{"n_layer": 14, "d_model": 256, "n_head": 8, "n_kv_head": 8, "head_dim": 32, "d_mlp": 896, "vocab_size": 2096, "activation": "gelu", "norm": "layernorm", "norm_place": "pre", "norm_eps": 1e-05, "positions": "learned", "qk_norm": true, "attn_scale": 0.177, "bias": "none", "tie_embeddings": true, "parallel_block": false, "extras": ["capped logits"], "init": "normal", "init_std_qkv": 0.0237, "init_std_o": 0.00447, "init_std_up": 0.0237, "init_std_down": 0.00447, "optimizer": "muon_variant", "lr": 0.00128, "beta1": 0.95, "weight_decay": 0.07, "lr_head": 0.00517, "grad_clip": 0.5, "warmup_steps": 0, "schedule": "wsd", "decay_fraction": 1.0, "decay_shape": "pow", "final_lr_fraction": 0.0, "batch_tokens": 16384, "seq_len": 256, "doc_mask": true, "train_tokens": 185000000, "steps": 11292, "dataset": "wikipedia_en"}
MLP neurons of a small language model. Each row is named by its layer, matrix (down: output weights) and neuron, and shows model dimensions 80-143. Each number is 200 + 20 x the weight over its row's rms, rounded and kept within 0 to 999.
After each neuron's rows, "fires before" lists the tokens most often just after its 100 highest values on Wikipedia text that the model never trained on.

L6.down693,197,180,198,182,196,190,224,196,230,194,201,210,209,202,189,247,215,224,199,213,191,198,204,229,172,206,215,185,212,167,168,168,211,210,190,185,203,156,227,245,197,176,222,202,205,195,201,186,191,230,221,215,182,207,170,223,210,196,198,214,201,198,175,214
fires before: "==", "| ", ": ", "\n", "se"

L2.down134,211,224,165,217,199,212,219,229,219,184,195,201,195,233,211,219,206,186,169,193,216,219,197,194,203,198,181,193,199,168,227,159,190,191,212,214,220,195,196,189,198,208,200,201,203,195,196,180,197,198,223,191,215,180,200,200,156,188,197,204,227,200,206,184
fires before: "on ", "af", "on", "to ", "the ", "in"

L4.down566,230,226,190,207,200,188,200,235,195,218,197,184,193,172,211,191,230,212,155,194,223,193,245,191,199,203,212,227,225,185,213,200,173,174,185,185,169,175,227,203,202,207,228,227,227,214,179,168,232,219,203,202,187,180,204,173,169,207,193,184,201,193,195,201
fires before: "ord", "ord ", "ep", "eded ", "over", "t"

L11.down728,196,229,192,211,201,193,207,190,166,190,191,205,186,177,240,209,210,220,172,228,260,175,205,172,218,186,176,182,218,178,173,228,178,191,197,208,205,227,227,200,215,185,214,151,198,180,220,193,229,170,230,202,216,190,174,193,205,200,177,230,177,207,191,199
fires before: "| ", "er ", "er", ". ", "us ", "is"

L2.down315,195,164,213,210,204,181,207,191,219,220,200,190,200,161,180,221,221,204,180,184,174,210,201,205,190,258,162,244,189,180,172,194,192,215,226,180,178,167,221,195,214,204,222,170,234,206,209,207,226,171,224,196,184,170,217,187,229,166,171,207,205,222,204,222
fires before: "| ", "|"

L11.down394,193,225,200,177,219,206,193,179,197,224,187,192,223,185,201,193,221,203,212,208,205,192,209,243,218,211,204,209,219,207,162,199,186,209,199,254,205,197,229,204,173,244,206,199,207,194,208,191,221,192,212,213,198,179,171,249,250,197,150,183,210,186,212,153
fires before: "as ", "(", "to ", "and ", "in ", "| "

L11.down357,279,192,216,221,202,198,213,227,177,222,205,228,183,168,200,163,196,217,180,144,157,207,221,226,205,178,193,187,213,211,180,181,188,167,170,178,207,199,204,212,190,210,187,197,155,194,203,203,200,196,232,211,189,213,206,206,166,195,204,225,192,245,196,214
fires before: "\"", "| ", "|", "8", "00 "

L10.down623,167,225,191,216,192,210,208,183,233,199,226,197,209,180,175,246,196,185,182,182,194,177,206,181,182,190,236,222,177,211,220,190,220,206,185,169,180,178,205,183,184,168,205,185,158,202,243,193,191,208,171,199,201,231,194,207,174,268,227,172,207,188,196,231
fires before: ". ", "5", ", ", "7", "8"

L10.down45,201,205,184,223,193,182,215,173,250,226,208,209,176,187,177,193,208,198,235,188,208,192,168,206,175,167,206,184,238,227,211,168,209,224,153,241,219,215,171,216,213,225,210,201,189,209,206,195,205,214,183,169,235,229,216,212,215,220,208,220,190,199,221,192
fires before: "| ", "|"

L10.down435,203,192,226,190,203,194,189,197,200,222,193,196,155,195,171,222,206,188,192,210,185,197,207,243,192,206,184,224,213,201,186,178,195,194,244,214,241,202,215,203,204,196,209,203,185,192,165,232,186,204,217,202,197,174,220,226,200,194,235,181,199,168,183,143
fires before: "ed ", "es ", "ing ", "le", "ment ", "ation "

L10.down505,217,187,173,213,177,211,197,193,198,203,152,164,197,206,197,207,184,177,193,176,209,208,197,240,232,244,192,209,194,197,220,199,214,223,219,150,226,216,184,178,176,184,196,197,212,203,189,218,175,192,193,183,205,184,228,179,195,241,167,222,192,183,225,222
fires before: "in ", "as ", "by ", "on ", "with ", "to "

L4.down503,156,181,184,229,199,187,221,218,208,187,179,211,191,160,222,246,213,216,225,206,195,167,189,220,154,217,202,225,198,201,209,205,211,186,217,185,170,206,192,163,184,221,206,193,215,235,234,220,192,202,195,206,235,197,228,240,181,189,189,175,202,187,183,162
fires before: "| ", "as ", "|", "\n\n", "\n"

L11.down573,260,185,194,212,222,206,203,218,227,231,202,188,235,187,189,237,222,211,204,239,240,147,208,206,181,217,211,196,183,197,179,201,216,170,234,155,166,198,169,207,172,168,229,198,200,186,222,186,215,234,199,193,238,210,173,208,201,207,191,202,211,224,192,193
fires before: ", ", ". ", ".", " "

L11.down709,255,173,196,204,207,175,234,197,167,221,187,228,200,183,217,191,208,197,204,187,188,219,227,204,183,185,229,173,195,201,206,183,201,175,202,250,166,236,225,196,177,225,203,216,207,206,204,210,199,196,183,220,142,188,160,221,201,205,185,164,187,173,210,179
fires before: "\n", "in ", "\n\n"

L5.down349,232,232,216,179,210,195,189,242,175,210,224,235,224,184,176,207,182,198,202,199,222,200,221,215,220,176,196,159,220,174,203,197,162,213,222,180,220,195,177,165,207,189,208,206,217,184,218,213,227,186,206,186,185,199,216,178,209,182,205,227,195,239,216,198
fires before: "- ", "."

L2.down580,227,196,188,231,213,178,212,203,207,218,231,197,173,212,147,148,211,218,202,207,216,216,164,209,178,244,205,235,185,201,206,224,204,231,152,181,198,205,180,206,201,218,189,162,158,223,186,198,202,174,167,233,214,194,195,175,215,212,194,218,169,189,209,153
fires before: "\n", "= ", "\n\n", "P", "=="

L10.down779,263,172,181,203,199,207,222,163,206,202,189,183,148,209,192,204,206,167,203,213,187,201,172,167,199,212,207,188,203,225,185,218,197,195,173,167,204,197,217,166,189,182,212,210,189,212,208,211,216,196,198,179,172,186,212,229,208,202,192,222,215,212,219,177
fires before: ", ", ". ", "."

L10.down713,196,220,176,169,184,191,196,210,171,194,184,203,243,195,219,211,220,224,208,196,221,163,149,212,208,226,195,204,181,187,194,193,188,170,219,207,208,191,186,191,201,188,221,198,180,205,176,215,231,207,212,176,190,232,213,231,213,222,202,174,167,205,198,152
fires before: ", ", "\n", ". ", "\n\n"

L10.down333,159,214,189,191,195,192,203,191,224,203,154,184,197,210,190,199,176,200,225,219,207,219,213,258,226,152,182,201,209,203,227,166,185,200,188,195,215,207,192,182,219,199,253,178,190,225,197,191,176,227,201,172,202,201,204,199,202,210,173,227,190,178,225,195
fires before: "of ", "to ", "and ", "in ", "(", "the "

L11.down373,214,232,206,184,184,181,173,249,197,186,206,172,219,172,229,188,176,186,196,223,191,224,176,196,198,189,167,147,192,205,207,157,224,136,239,189,193,201,194,228,241,217,219,191,212,228,216,210,176,210,227,218,153,159,185,175,214,207,196,191,226,188,204,209
fires before: "ic ", "y", "y ", "ies ", "ed ", "ical "

L5.down69,234,156,205,207,184,200,194,195,183,239,206,183,223,218,196,249,183,188,237,196,192,205,156,218,197,221,204,175,237,153,198,208,165,191,157,185,210,245,263,203,205,213,180,210,205,199,206,201,193,231,182,213,185,215,194,212,209,174,196,229,193,227,148,212
fires before: "| ", "/ ", "milli"

L11.down393,197,218,219,217,167,198,179,211,219,198,196,211,211,217,218,179,160,198,216,213,160,157,193,166,198,237,199,198,210,175,158,188,186,230,200,195,223,228,220,208,198,244,178,173,225,192,189,198,207,208,206,186,242,183,222,174,220,225,221,211,225,214,178,201
fires before: "to ", "as ", "in ", "by ", "on ", "| "

L4.down319,233,177,211,202,175,174,199,207,201,199,164,182,197,215,197,245,176,213,183,155,224,235,182,244,210,227,197,210,219,179,195,199,194,195,161,199,228,195,219,160,234,237,151,190,209,213,220,205,205,194,206,194,227,179,226,208,237,203,210,226,195,168,184,202
fires before: "\n", "\n\n"

L11.down423,298,244,223,207,174,188,185,211,195,171,171,215,203,207,211,238,185,210,242,176,212,227,196,201,215,187,175,195,239,214,182,237,188,202,184,170,232,225,226,229,199,179,213,223,231,185,205,209,203,203,177,186,211,176,195,219,195,186,197,188,179,222,219,184
fires before: ".", "+", "to "

L4.down747,200,197,176,225,173,156,220,203,189,196,203,184,223,189,207,178,197,184,211,196,174,212,190,178,228,181,189,192,240,176,142,190,227,191,188,181,207,209,217,220,224,216,230,207,212,190,192,161,216,186,179,188,213,202,220,202,225,216,149,238,205,216,198,200
fires before: "| ", "|"

L8.down7,191,225,227,222,184,185,195,191,192,199,139,172,212,205,182,190,195,194,207,181,192,230,213,235,141,172,224,219,187,222,215,195,177,200,230,186,199,233,219,223,210,198,202,245,172,208,193,180,187,210,223,210,198,188,232,196,200,196,178,185,214,191,188,177
fires before: "to ", "ed ", "z", "ly ", "ment ", "p"

L2.down191,211,238,214,171,168,179,191,217,203,193,160,173,230,223,184,198,169,221,180,228,173,192,182,241,222,177,185,178,190,181,221,197,187,171,205,191,209,149,223,201,170,214,144,218,195,182,204,202,230,217,195,170,206,186,188,203,194,196,209,246,194,137,224,224
fires before: ", ", ".", ". ", "t", ": ", "\n"

L8.down758,240,178,201,179,201,184,228,228,224,187,175,200,201,226,189,190,170,191,237,219,204,202,219,208,188,208,201,195,236,189,199,190,193,207,197,198,228,196,197,182,199,198,193,183,193,219,186,227,180,200,215,195,171,182,226,197,188,213,179,189,205,166,223,187
fires before: "\n\n"

L10.down494,175,212,194,215,197,216,222,198,199,241,214,199,204,213,191,193,208,197,196,232,181,162,196,181,209,176,220,186,179,188,144,217,167,201,201,205,196,174,194,184,152,200,190,196,225,161,188,204,208,202,211,187,204,222,197,174,193,185,201,175,212,180,206,219
fires before: ". ", ".", "., ", "ur", "ish"

L2.down183,211,204,227,153,191,201,204,216,193,206,199,221,195,196,207,208,231,215,189,213,193,180,222,189,182,222,161,181,209,198,189,179,190,174,171,241,190,197,184,211,197,220,210,207,188,263,187,206,219,206,222,170,243,191,196,199,196,174,186,183,186,230,212,186
fires before: "\n", "\n\n", "C", "Ear", "h"

L4.down179,184,166,208,193,170,225,180,224,200,237,188,177,217,200,190,253,196,196,188,205,194,218,216,179,199,210,197,195,205,208,200,191,215,180,218,171,220,181,254,244,198,203,201,218,258,197,209,212,202,177,185,169,223,206,191,155,234,218,195,165,173,192,212,216
fires before: "sion ", "si", "s ", "sion", "s", "ent "

L4.down593,230,201,180,184,216,185,171,204,172,213,183,170,219,186,239,230,181,204,185,182,198,195,235,192,225,207,186,189,183,234,181,166,210,217,191,202,199,183,209,203,204,186,238,176,226,208,196,197,193,207,242,209,210,217,187,224,187,193,202,202,239,215,212,206
fires before: "| ", "/ ", "(", "|"

L2.down8,198,192,187,197,222,195,185,204,213,195,167,207,201,196,194,238,204,168,192,192,199,189,187,202,193,184,210,180,183,205,232,187,206,238,199,210,192,208,200,190,215,209,177,203,197,199,164,217,192,226,184,194,173,202,201,179,201,206,230,262,204,238,186,171
fires before: "| ", "is", "un", "and", " ", "unic"

L2.down414,195,209,172,221,204,206,230,221,207,173,203,185,203,168,225,248,184,181,182,172,215,179,190,198,187,192,217,196,198,171,209,213,196,239,211,198,235,189,195,197,200,234,207,171,227,226,242,172,192,213,169,172,188,180,193,205,210,216,200,240,193,174,169,202
fires before: "\n", "| ", "er", "|"

L2.down94,185,231,174,181,234,233,187,204,218,212,195,202,223,203,212,179,199,224,239,175,208,200,185,190,191,166,184,192,172,236,205,222,223,201,194,199,164,217,190,203,213,211,171,159,212,203,213,176,200,192,182,182,187,212,215,171,181,210,202,199,163,207,188,207
fires before: "ic", "ish", "land ", "essional ", "ic "

L10.down476,241,195,185,230,223,206,188,192,204,200,187,215,231,197,212,188,186,231,190,230,178,195,218,199,200,213,208,198,179,200,169,216,211,177,181,211,266,211,224,198,219,224,204,216,183,189,181,258,205,217,161,179,235,190,216,201,187,178,167,203,211,189,223,200
fires before: "″", "′", "mon", ".", "+"

L8.down636,261,193,185,229,179,207,220,214,201,193,181,227,215,195,213,152,185,149,216,179,194,204,228,212,173,230,169,229,193,186,173,163,191,212,156,208,196,198,181,216,201,203,180,211,199,242,206,201,212,221,188,195,185,200,222,202,221,219,225,159,248,177,192,194
fires before: "of ", "to ", "in ", "by ", "on ", "and "

L2.down800,209,209,178,190,221,198,200,194,190,230,227,196,210,196,210,245,220,171,201,196,203,195,212,220,196,191,232,186,199,216,172,206,184,216,200,194,219,180,191,178,210,156,211,198,195,227,178,184,196,184,195,215,194,172,205,192,197,207,147,174,254,219,167,182
fires before: ", ", ". ", "en ", "k", "."